Part of a small language model's weights: MLP 2048 SwiGLU, 13733 steps.
MLP neurons of a small language model. Each row is named by its layer, matrix (gate and up: input weights) and neuron, and shows model dimensions 352-479. Each number is 500 + 25 x the weight over its row's rms, rounded and kept within 0 to 999. Numbers have three digits each. A neuron's up and down rows have the sign that makes its largest values positive.
A block is one neuron, or neurons of one layer that tend to fire together. Before each block is what it responds to, as a language model described it from the Wikipedia text at the highest values.

Past participles right after a form of be, in passive or adjectival use, such as was hit, is represented, became frustrated, often followed by by.
L5.gate1123:512456513513523504500506509485472509437496483466455477454448483551476517493523515492528466556485548495524476473512522485581503520504474513470537517517474486485485518448458528512485509483510478503485478460524481511521530493506512483478523504503511525519449527494519474453510454488494526521490489502466530499545547500494559449522444508524477480447462503486471495504495483457506490537540
L5.up1123:495478500464515511447537528492506509491522514494526486543507482554513443443533503530537472490537506517539489493501485516480531489477459512489525507499499519500517498484495539486463512464539502507492493483520512525487489507441492483520514531470524516489534526526500519540535470508482514456515453493513505577508472507562505499505494516477468484455511539487499509548496518485471498497514
L5.gate1433:514499543481546491482456506512469482462469519497513485523499456495490494458492491481479514521491493481554531521484510567548522542491489471488501494500460484505520493472495527552480515462484535438459526506468506480494483485453500507510492512502495494506514502496498510508536508522488448466539493491524502489477508494520525505488507505512525477474516532555482542488551493504519521463503
L5.up1433:521473494473518522476490516519496495430479517516495504509508514533487481485491513529489483510521507507517516508524530551543500501490518467493493539535509457472562495484486525553498473483509477507447543501449471474504493469475515504492495469444524499503478495522480493517546527533503468430504492522498480534469501507491518511483506488489504469473490465551494528474535498465477529496514

Final digit of a four-digit year split into pieces, as in 196-4, 194-0, 200-3, in historical prose; weakly, some other mid-sentence words.
L5.gate17:502508508478513499524492479486504502448512519524510506489522480501520488524517463540441522511509530491441474512506474490465498456509478545469502516504484529501507482491515513529490502493481506498475502530476510525516490464490472490561469481498507509471489483506480501480502507447466515492473495466499475514490517495495504482519516493492495462488517469520513530487464524486498478457484
L5.up17:538488538535462515471503541538474506495489487487498507564490484517500472525502541508484457505509498482507531510522507512480484517510502507495490473498547510448459522470492480515503523527457470489510487511491475525478536481534483518483462499519515486505496526515541526540444506502505491497472536490482479500504521528447500490545477504452532488488533501508521525523462478470479521483528
L5.gate699:483496562466497475490502489469451512485483562518505521451535497525520476496550496517474495491531508482490504486481460456536492479496473489475482482481537491566493465524458501474560499528500480516475503513536490544452487534496520493532495510526513476496531500523496533493501496467439508496522488507490479504475471493456461527483532493516545525519493506485548469490495487485519457449500
L5.up699:484476555516470488450474467492518423486539497514496492479444485487500525516494519517505508466497540499455490509512481507451536498488489522505481500509503502528485528507475493471531517525468499499498532450531478521499497486515477478512493488516500496472525463510516505490492496508502523505496484467539450543449501489456477496507515505475513475497527465452508515506477443495514492447547

Leading digits inside four-digit years, mostly the 0 of 20xx or 9 of 19xx, in career lists and tables, plus separators before numbers.
L5.gate299:528525499496520514491461544464533514487478505526521508497513439497535476497497514505530562497519438483516522534526506525507477470469479518478482511484469506507486483485521519519493495479526517508516519565489468486475471524497493493514521516498502505512533452501502523477493424517543498495457489506526519487447481480519536492481515507483494506475478514521472464468478473495477501544506
L5.up299:513481467499485514494497478515504497487512472500481473487529498475502504547527524525454498504488501534538502461469488496497482501503540478476487526546506494513452497487478476520502506467510507470506461471509512499488518518455521503488471469476477539508499492466516487529485541476453494448490453499498468522527482503508462501494468511500467490504527497458521482482503531506506520475522
L5.gate431:531494527471524492496499521481501480488469480529484556460522437526520511499501496501473489477480464466519538499517503473535465483476519485486495490506471519526462476505535510506524513527486478479528540500510505488479498507473516503523486530485481537521536510480512516520486510465544472502483474495505496487442434485465527566460536505507513477495507482500481516486493515452526490496508
L5.up431:516514496520505461497546515514550495481503466461514514493479475518501516516526563448523513484467462477536490516508482526478484489453517454520493487516531519473525502485501503502526503467498506501524534475453504496484517531500530530502493534517509524511523479552477511478511513501507533539521517516548508529505447450519537474488483476522478526516508505498513527490530534543508502526493

Conjunctions and commas right after an adjective or noun modifier whose head noun is still to come, such as residential, commercial and; small or; civic and.
L4.gate179:535508511496540465513477516480496476480477533480521498537501478477494535529503539517456458479479509531493475515494490470534506504495516494503472516479470461487465471474442502475455530480481474459515528513485483492479494501462461509521530499478534493525483460482550476482474466499540483468485515491518523507465493504508525511499508478479498491525510507512474466457522521544507524526490
L4.up179:514522514538513468538557531475480474471507474474506485516518513544456505505516514501534540493481482483485514509488474463491453487508535510531479523523491511472496514497514525525526523499474481546507530438516469493504500501564485501516496528481516507478467522532473488485443515553506517508479488463480477535472487430496506508508511502507476497499509454505509527475489476505585539492506
L4.gate469:470518517510476464506542476490531502489493502517502543486523504517487480523492500483477458511485513484498499512498484514509470486478509513509512514478517491520497498501459492507496499512497524543516530517512493526551544483509476525473488525518493529482493474474465498502476516481523545460510480461479474558486435525493460525468436511502529508477474487520527497516491516513503506511485
L4.up469:471504508493507445540518503488498491481561505469480502476506505498512497494494494487491508522497497475486485462487468507505512508515492490514507504497515501479482525485530535522499498487475493499503512527511493565495525523507459500446497533520515515478508502514478478524515491474522516473519530484530517509508517509499519477498497511550495495477512481496518506466521526508504504529501
L4.gate1208:449508496498498526479496549482488571449531505526527538546505507491521500505499554522523508496476454483531494508485468486524539495445468518509474491520483534502489467496480483485513465505539491491513485517486481504496501534486541522491501519484451523525466499479497488517521471470528494449516479504494520489466474529576516541495492482506489536470495536548497497488509485461515521449518
L4.up1208:495484477496505486538547452547514498515494491468500475522503500467504502500487487461543498525495499543510504506477460501487519486510495461521502501476504525493475534478497468493502512506490536515530515528529472509499525519516509502486498495454516490494510474449471540512454506522554491498483519513493484499489494519492519507519485512506521490518508527523519497492496500525475520483492
L4.gate1522:504501536558517469478494481517490504453497513515551537529487468486510526521492491519510478518516484461490533517513507505503496472490503537510459494528491489506489517476471513518515503484513489514506437520459454490520534502478529512513497489474483488514503470518502494501470533498540501434495476520458527509512500492479514521494454501500502478510496506529488512480468482467505491527467
L4.up1522:487481476522551500529504502469480468522545501502524536492512477499512471521493458501483473454503490466531494534466433489453496521484490491520529473504457492503516505474515549518501521506473535449501510503491491493523509488470479485541516545480477499485483539461498498496489498503506514434515466531507528529475464475534486512510516502502520525512518563504506486533448483479499483447501

Fires on the last digit of a year after "in" or a month, such as April 2003, in May 1999, in 1918; also on "which" after "in".
L3.gate247:533505487497534502462494481500545519470484537506513518459477464487503519513500528488485487474509455499474498510478497457484480504507495542453474550492515503487546512460469496524512544494483494470455512496449490506526517496489522502508546515527544491501499484488478498513507505514540500486534484466506502531526467489492501551518505516526484461509538559534499517505466521513502540465454
L3.up247:537482558491504510502482510507495499476467503507548598510480479475543492462508545505498482492450539481493492491485520478506536487468522533517530549517525480503529533553521518478518508482484485534536493545533543482529506493496523485509532516531505465489527492537494489489513540506522482542482468476442496484480475495497498495494489517466489513521499519524514518524459506444468541484505
L3.gate313:507475488466470468494504488517534488490463510529530498484502503500496549500492508505479516526508504509460482488498498509482511546475507471501464468495537494503523522531503517520468528547467481501488461532452475490481522493492521495531522494525496455504487462476484530525533486487475513491508460547544522451550462537499517489457508444501520497479524466454500540522513527534468493498490
L3.up313:502511491529485489496521488536508493528456500469470462518491519461465541534536498487526479537491517509495478488471527478490500482509538456496473505454493474507488502527495499506482489476490512514596541511456496514507465548515501475509508481462517480476497484508521522515487474495453553498488499444481512467501522469513486492517473468504490546495517492476451515495490479507478502523514
L3.gate573:497479493527492485462510427450492455472465496526452483540523481455455527493470537481485498477475482495494527534496522480492513522488535534502409509483536483474508519499498455509502487548492494509519488484460484498474472510487504540484506514510472503525466492445545520469514514547501508487419439555501500471474488526483445482474527455494473457480499489457508518485507501473523545492470
L3.up573:499514513543488467541525442478523503525497520452497463559497422471480509519530545497473499467467530493503519472464552500494497465479532483519465514489527495501531485482488515481548444490524492486465485487449487502526537500517536545510515519496525491466484491434510503486493485502492513552572472520553473500498475516471475502540542452541519486502474544513505484479513503459547505504497
L3.gate676:477527479514524487474500512518471479474468527500460502485500481488461505544506532487473498484523522500487499491501498515492512520502510516510487474457522487513473526525451489497465507577481502483477475504484492458474485503505523508522519479534501490535504481483483522495529478531544509524454507511464528455485482546487435531500491481474512497505535477479466501473536514462509515456441
L3.up676:439505532506511476500506492506485458483484527502507529475515475518503523494524513514481507505497524502537512495462478469506531506493486446509470473503461440502496502513528510526525496485502532523530489500507520575470500537532515490505503489472534489508483548510480508506516486471479503497509504520535519501473521554479490504484467502505460476458450523515497517558469476499470470524500
L3.gate699:527482461478510501496487487494442505466493539524470492537462479487531529533492511502492447497505493514506460497503469484480496502469495464509499502509527474505440537470454514491523490530500481526464470519474449467451526474490522498513506517540511465517509491491508500503539524532523480486489462550531524470501496486485504500505474477514533448446483485477482484509495522512507524483444
L3.up699:515472505521487484512503459498478471501488493498487504497497500512492537524556482486491478500502515484447483492435523499514540522466513522492532517496540466470491525482479468517495510486493485507525470484559527466503487474509505512494589485547502479472526503470500521519486508547483542473507499517470494509508536528484522482527465511500490484498455538491512512530491499553503537532525
L3.gate1802:501542506538484489505534496472495521482481517501486466516494477462499478532498473494496495483472509522497508517486463468540498511449523494552500454506486513494532512505550454510477496519518447555485489480512526479474476480491496520510483530512503498506496499476500534511497521459536510488500468538535516493469459530504493508547503495510519503529553521524501487496506514450478530497489
L3.up1802:479525478515509478498513511492479492507477498483487554476542432491496518495506490490456514528497497539534499509477520474535492508470494505483497515514482471458476496537546429532493534518501535503519518514509499476475465494488504511483497517520517499478488497496513494474475520522494545496504492486522482461451448468506536529461510467491486531498484488489494574521484543498482520505490
L3.gate1939:484477498509549526487500511510512515486451501523485528551492483494496521540539524493460462505480521469494498512509493465536512499483526504475488480494528506520494489512456551463518478550538469474467455530485463485474494500497518486531498470535500488531482527484513517519492492471536524494435477522507521450483543537482497507517438469505508524461497496527477488437523474483504505543487
L3.up1939:482511503479523463464501458521511467462503514469517493500510495554449512487485544515474466511538500475509461485473480515474477549486470483523488474514492495576528550525505477494538519528492475505492535474520483468482474537521518487521479457497536497572537572487479471494503484517508503494529477492524488479457526532453500448528512464513496513515486505479507518509493502507507472493492
L3.gate2007:480489500519503514526493455459501462453495533489483494475524492465532485456462499486428464483505452521528515516499543501505488513494519526502470460491533482554540512495453489489496484555484507503453488468487460460499532567491513482488527512462510503508516473458491511520489510498517533423502489528509517516509491506501543503456474520495510483472533516475521494506496479547527519534481
L3.up2007:498504502511530490516528513528500500507451501462532488485527505520528471494464491493483487467512469486479523477510530523523466495481513501508548493508509478472514495506460509513461480497496498492466497529467457489497546512461497499539504531492548461500505509528501465500498453497498505490480494486483495514525483492491531504468510487479547465505469508480474520485540508494499486504441

Last digit of a year in sentence-opening date phrases like "In 2013," or "On 19 May 1994,", plus commas after place names.
L4.gate37:495493502498497470492504518484495480446525531514505521493526496514480503517518500546467505452551528507474492432493504517449511537496501462513491483524515437521504539493523470502473465487500519489525495502460511510475534484453463519513514480517537471530453501517461489519529526511461504498502495506531495520511517532486509491466508495520468480523493495512495522523493489476491471482523
L4.up37:476486475496505509496494541497498489544514538467458554487484481503491530508531484478506499471485507493535489531535536533500457494502505473507504465507476523498514506531491524459506508517504468501441538499492505513481532524488541513498503523511542500503508534499474471512518513529492536496482497525501567476491499505513485515456481457503474491502521487506512501519543511502497492484432
L4.gate92:488528520479470488478487480479503515488448469529518514489483471446536533508508503547473506490497487484483500520490441479515511496523507533481469511510493539504519528498468466487486495539487465482481514473483493486528560486536474482502515489507475455536491502492516519450490459460504487543490507528484487498511463474448517491533482498457559498527507541531446513453487486506525524464466
L4.up92:519537481475492514519473494512515489526472481533547492519513482510511546524498515543493489463493527491479459515533510513475520516518479511480480495513529558498491526513512483495515500500526501444461521484496483472480505485550495507511504479506510475458493482506544506454485504456477510492486518514511455501517484497506517505532524460439509500505507545506448544453485534505499486498481
L4.gate1893:514520518478522483533453512473492511528529516512501508513507483497523524486520493481487522511500520488493478486484485438490490504511493525483521458479492508506445519464497479506520533522502500494458498495535516474485479544491540502498510502518501499471512512482528557531483490472495559507457459535511535497482499505518523496477542485516488467469512478461520540489494569533488518522437
L4.up1893:531503420487533533487487514506493474559496508509513539496492477482505540504504438465490496517523532504511502467494527509474522496471471494521510473468500478512535559470487479492510519515446550542489489524494500469479504511526491472486535500443510500463498471465520506452492518488515545519490502487555499475436489503526518549479528500486458455472523511459479541488524528522449505525453
L4.gate1949:481462504496507482508492503507477528496530540537501490481495507509492528491537562493504525472526497496513490479514480516502498511506472478520498506474519501515486458509489495526526518556546483475517508474498516522452485538533504478494472469506517528517504497508504446434477488497505512497497495492516560496457470525497468481515488498535480505493478491495503525511515520519462504479457
L4.up1949:502466465517560500516502480551489516487501516495509503458492496473474486499544557475444498470536530544519524505448485482536507509533462473491471505469519479525475520447457475471527504499501502501490464509533520550534451515513522465461516438443473510503443504472450463438516500476549499547478534466511516481480485509541530484483487514499501490454478510526453505517515479472485499470530

Tokens that close a multi-token unit: closing quotes or apostrophes after names and titles ('Von Branca', Shi'is), the second word of set phrases (Vietnam War, Cultural Revolution), and number cells in sports league tables.
L3.gate590:499516483550485520512523539494482517469511498474477516529506501506554498464504530498482511508491478453547526509501463563545498549486501502495493475473480505496511519458453478538484436526542479519464501463519484497473500468483478489463515536485520511540487510504485507507491479525512503517501538528542547529516497518553546523513500508545516477477500493505503528542542496513485469535503
L3.up590:498532483510493498505546528508505564514523477509464455533577506498494522548492470505477494487510497465536545504440518533505515522478499483480495507447502557515531496517528479486483518525542509487491515479506509482464450494526493507500507495515509500502497483512460502513465460525519559506516568519511503492495511526525518488491515494517503488526521470480502518529525488497526517516476
L3.gate978:518518487509506505516509505504501517521494500503479473436480492476498504498516470457506541514533497483532509516497480459503520528493504503512503497511505491491514518529461505518500550512491522521535527512514488516479468499507537493463486536489475508455472487493509540493498520519534565476477528516510519531493514524529514499482502503485467497495526511485499507539462514521535540521500
L3.up978:495537485484518448485522535550544543481544493520488512479468479501536503477493542505503520491484471480496521534489519527473498494488498514499530477522489500487509488456475537482522492541512500504471502483496499474502503529490518497513479488543485494502488483513478482473523489526503493487526522459500490540472463496518527523483482514494509546489497486471527500517500525526493493546532
L3.gate1340:482469544513489525459498493542553556523510504489521498491532519445509475532488511484449521511531483504429446545473458486490500513484495534473512486452518499511522471526486505487524524518489532525468476506526484490494484514484497544486532527498464498502507497464532503503546513476455523491516520521505531499454447518535481522520519497517490531549520525522561498515522532496516487458502
L3.up1340:514504508447495521525515495461503484481519475466526536473500494530534500527496529492525477484505500519526566466468499499477512497517481499509494487473488468464445504493500503529492498489509527515532495505481528502542494481500493507465488464472455521460471516502497527495493554527455488523489499472556502503532472459522493486465550520465484455504527524487484501527503531517483502500567
L3.gate1362:443517511498488530494515459505527468523542496517478488487521503502473497519489499492424492485509532518488489516523454492517511480510464548493517490514509519541493467490491520518487512512492503471442473485470496566485489473491518517505480484511494464486478500516496527471556492486466474498493527457475482569527515560509485478532479536516537429526508496530496501485512518508531501514470
L3.up1362:531479520550481524531524535513513530531473421468494517506488512501521469492505493531498507504476532474528516513489465496488482565501514497503495479455470525469471515497562565445513514484531444500526550519542518511515489510484487473525488491443499457481479477513565478507511518511483526535481531526500489492508547490482510501493485526519509524500549529500487514502511473491527486546508
L3.gate1371:514486511513526505462514501514527518497518454459462514483490518520471504495497534473539527489488474563494472554515489521499510486550488540508481526435501539475539507515469507453493495525460508492527502457534514479501523510486556512491508546501484498537441468487484559462514498466531519519493470486491512504487461490560504489512491501455484548476499514502488461494512529503554530505460
L3.up1371:486482581486507496519495508442530517544505503489520544517479467461508490494464481508514431488505510475515544513520528506490507476456518500494512497504444491484538490500502499472516509496510490463489502510474551501498503502502459448518509514494462493514471468514516476466533495511460509471519466506478493475455495435483425486508528503530481508496484577532512493479490470521507517514497
L3.gate1698:505524492509473487496472516465482502541469552499485526517480515481487499495532471491472501478531472524501500511493508496487474486508546512465519445545533548509560469491543535547546464524505467504516460485494484510498473490489511495480468508550466449495486501540468525530540490506470500531496492497499506561515520468499510484497512487508520482476517503512495487481517490504550478507510
L3.up1698:525483515475499507503504489535531446516496487476480447495464498550470478483522501500519474465504521493506478496508518468481482468546520500529490504535493476527476565482538540532476556472523504470500521477516503520523490496527542493484479518484522478498485520513508522520503500537462508481503496510518475538470479512533535496529471515482498550463466514538510546498516509527507494519508
L3.gate1753:469522515490484515488527465504484525442491493497511507505494509494498493486507482520451483468546511531478460509515465495481512556524490498461524500467437513524510497474505489486513462522504467513504473494508457491523514517530514512462467497502478456503489520499490560491506490455523493500514546502472523514528522476498531466499445507507523445476514511554515486513470526482443513482486
L3.up1753:490515516544501514450485512500526488489503504522513493515526503470516480519485526505528490472477455534502491506538513489499511457466462490506536519471525528497519524495479463501486497475485512493475494491568515552516503531457499501478468552519459490496489526499498517496490507520495480537554530468510488519496549489518481505520501533524509475493530523561517477525513511492493501484528
L3.gate1899:479502514498495494511470503516514448468470466486454529543512448514478437517487553492458476507500490516494517564544485496506492484531472508489553470471486519497519454496515495503497536507486508509516469518527510480485470486480507518475472517447486520505489515449475533481515503464486521507490494483485477502518510489518496487506542497519469477512524517502498516493547519478475448536486
L3.up1899:501510482510496472515480503493477552510498472503529475510532501489505486473496473482479520485530486465490469517535507515470495487523510478513482452556486483543519515494510522521516489554500535469511510551493476490487498524487517494501505536514493469475511514490542486495451464490504458494464533497509506441508508472495504462506508482500477455514502509459495486481489512474502499540512

Adjectives, ordinals and participles right after "was/is/were/became", like popular, first, notable, unsuccessful; also periods in name initials.
L3.gate302:521514507472507476510477536530501504498465511502475489516467473454474474514510504521487498559527461478460509478527485506488519534503507505498534477439492472497474502498497511539486520490538506521474504522491494499445505480531500509436492506530511508463519533479536520512550489503457511471500491494565519500500487541466495476527493488511464515490497520495506533502502526510481524509494
L3.up302:473473558518504487529514526500492532489518470494471466488517501479494477497537500483485502502548504522461502455491505506513513563576514464502464516500508485483519481507528503482511482515489472487476512519555470510490506503485513515479514489509534482509466551517510556486473485466454490523465533520493502486495511539469530465490435510499477514547487469518552489549510523491478513502518
L3.gate325:480494545506524484488487504528520485490514487464491520526500461502483473484493542486481492505492547475531494486465531483526535488478481466493506490527529471475518463516490459492520502489520505516487466484498531543520502502459502525491486493539479493501478525514518491479495495499483516526484498506483546526486480524506476531504489477549506484539492513529504448534495493502485555469495
L3.up325:490458512478472550486486473498504530499523476510491488520510524502518499473534537487511460522547491462519486506481553518535477530503535496463467472524531461481489510528494478491515525509489472496516524496549478511484514464506546520522465468494516532500483544555528453507534508521512475464497481499514518491476519484492492475521457494537492494541482497495532484496536522501539482468503
L3.gate370:513492462513517528468453524469492558532481470515483513488512450524467498480539461485501486500519509469522471492517543479541501515489481517453510518549495505550493469521530495456543515482520498456500490508490474530494499437531584524520521473490522513463522493545493479530522510493521499501508478519517484451497484461505499488455438465524481484485514492521506505488482484535513505483494
L3.up370:499517502482529523474496521489564528471497507537473538531485479529525453470472492501480505584514451514522489519530497542487522489508503513473513499513534463493523484490473488463517511499511480499526533486479548514495495491465496484457524495515521461486471502488485476506511476438486504515525537488493496477484499513512478535516515496542505515487489494503525547494514505510490495455550
L3.gate388:542478520516516505467511477506464513515531539523502523538460485440491495473507469515464499507474508500495486522509515508544496496498517499472493520501506500528521481499499508456509462539517454536485450500468480486488558516512490525516482477534478511498498473503464541512514513517509516466504486492520518484532542516497468507538485482492518491508490477511479529482484535522513528492541
L3.up388:493504489504477479488502505510543511491534502504505546495479475522497502508465544534525502552483498480497544458514497494464509477491454514514481460516526493499471524488468463502522493440513524505488495487499514513561492503490528520493540535450515494462465507507519500517472493481489472534529497524462508540445490483453482492501539503561500510534487506494499514539476527464532494465490
L3.gate1345:468474473495508505489494508539505516485504505497476546514504503530456508491540486514467483532536470479465463474513491507512502528514458486503495496481494475503508501491501491484504524439462512512504499475518481486481507469572490465471503460471518506517532497490491504493485460571480510491521489499524507526486505459462509504515484478508499501517514473505446530467514516520537493523518
L3.up1345:528505518485509524537498519494488512471516464496537497529520498501476470473479529487471475514528458501503525509519539514512464505467541521511496461536522495545481533488513493508470473524519530527493467505504494448503495501499500502451496527536495514502524503484503512501479504505462456444485486547554480495503481531526514480504516508527556477476514442517527473463486464496461485535513
L3.gate1440:503482484471524501510497537526520521478490579509494522498467471522519517503516486497510526556535453493512518523549504520547481506537479511462494457522493488511500510509471496458511515507488492507498529440492469507511555467520543497508456477485522507516452490503477513509448484501509529499497498502510476549492481514500521517495446532525478517500457495531480523547490497530541478485488
L3.up1440:531515488493526506522507478527440468510518530489538508530472475525527521492487520509492497523513499474554494514525512501515454507476521491486519498535496496522506483479443472477523522477556508459485493506487472491474498517504495506488476470522471477457471502520487523503483497464445520505526512514517530504507521522480520483510462482502474521532475515523494513508524479479475508462526
L3.gate1480:462527504479442456520538550495483521531485518512510493525534513478501527479522482517461492517496510503479513512497516544486475523453494494477505447468477512469537504541508536529513535482473471546520495552488503524474525493523512491489471490525462497505476491534509532515524503518485523510459491501469546469515482461466428434487427522549504521501474506515513495487522531511524500517502
L3.up1480:474522506491496500504522480508516485485513488494504499545447463527494515506482483472575461531483481484522524489470542508500469471479535505522489520485530512496514527528494503491505533464540532524526486533465501493506511498499462491457486467566438436484465497518482517477497473547476528500465488529488521553519516463515468517477510474522535499470490510519531489483513516485537524469526
L3.gate2025:515503529516546506520503521482506507528511499516482492531513432492481519504513524528486430540460470489526518494492518513546520524488517522482469496493526516478486455449459488499533534491521505527501532511464487522498508488518532514490493457517517490497521529525488558516457479555486501521494465521493501548521498474519513536477458499494487498479482515498474504462527529518519469489527
L3.up2025:512493487467503473476506516507522512461483536527459456511492549529437465501508489493507500507480537470494535493506511552533470510494490497517495527487515477490485497534501503524432556503487496472487529523495490500470463467490523539501453489535497532514552505484503490516546520550515475514492481521528513492501485468522483478469461483460462516489482455492547529541538524498562506504487

Past participles in passive constructions right after was/is/be/were, mostly in histories of institutions and buildings, e.g. founded, opened, owned, built.
L4.gate558:487478474504540487506455512490507547515485493531531516528482483487490525513541500487504554522449461481524464519509510546547471513507527489509509434480494524529484501486530507455513465496518489461462506496462476498523512489492546505534503536503492514484466528482462479509517454503498481511497465492487484539463466476489516520452472467503509463456498527497495520459509522494526459491481
L4.up558:489524491480532525530474518489502499549526498518522483500507524497506555551512471522476487516481494489531450498526549510540489486479516497519546460528518501478483471475528509471494483432546505484440479505460530528533497481463472490529522525542496502456510504491462468473466509460475484509519513485530454519513500482463512522477487503501485454466471529526500492476521460474480475490536
L4.gate823:461557502498506475452472495453534574485441511535501548523523475528501482459491522494517479514524490507506525497439504479533460498509489488460504494514462496505495507488483523496536449485534456469489526519490497456517521508503551487516507465479511522501463510521480478497511501489534492460497498512515501485489509445512462542506493461474516528522511528506477509507490489468519536478503
L4.up823:491508475480489515516512504516543525494478534489538529522512500512523472511493482537495505501487495499505489512465533508520518535498477500465515511540481488447491487486489538512529453470536502458481479499479507438462525452499506493526519470532554511498489496524501454510529517499458505467559488491519510481490485473536446519537515523495472507495473501507505460513506482497513508498519
L4.gate1343:509504490519498515500511516473492563487488535509516559549509485489507515491560501504492521501526488531514476527488469531527532465479522503473502540483461527529489489489480544514478489514526481500491497517475507475520474496490501488522512525509476516515455472486504550499540493476529498480523502529492505508474488514526530502465444496531519515483510498511478506480474493470528474515515
L4.up1343:491534526488509526501523527480472533510501539509528543529518482479479524500552487503496521473540489458493475523534528545486548464472506514499518519511514518505491472476517541490460473498510475479491525498475511440523482460515488504501507541554483505456526496472525516520521461507457507502528499520491493525481471481496470487495455505526532499502467527489491494465525478466530446497525
L4.gate2042:472491518503549528511455521487474464484509519508517526491468505497476541525566530487448523499479495485476498488495476509552481494502508489468498493504489494495509500500515557475513532548491519521483518504475507494543525492527497487523506482543500486502455498475463480529523464515468551529528501499500463515487491517506444523479493481494526515500505520526474488540500483496506519493504
L4.up2042:504469448471496486488517484522546496492479473500517486527487443514526498547479472488538498520503446471528543555568525537513514498486495506531543489515421496495517484489472513475527494429491514450518491510518494505508483445484476513518517529482534510451538470502469524513456508546454478505514527526498524483466506444544538560478489507538496501494487507478464482479520482521520468488527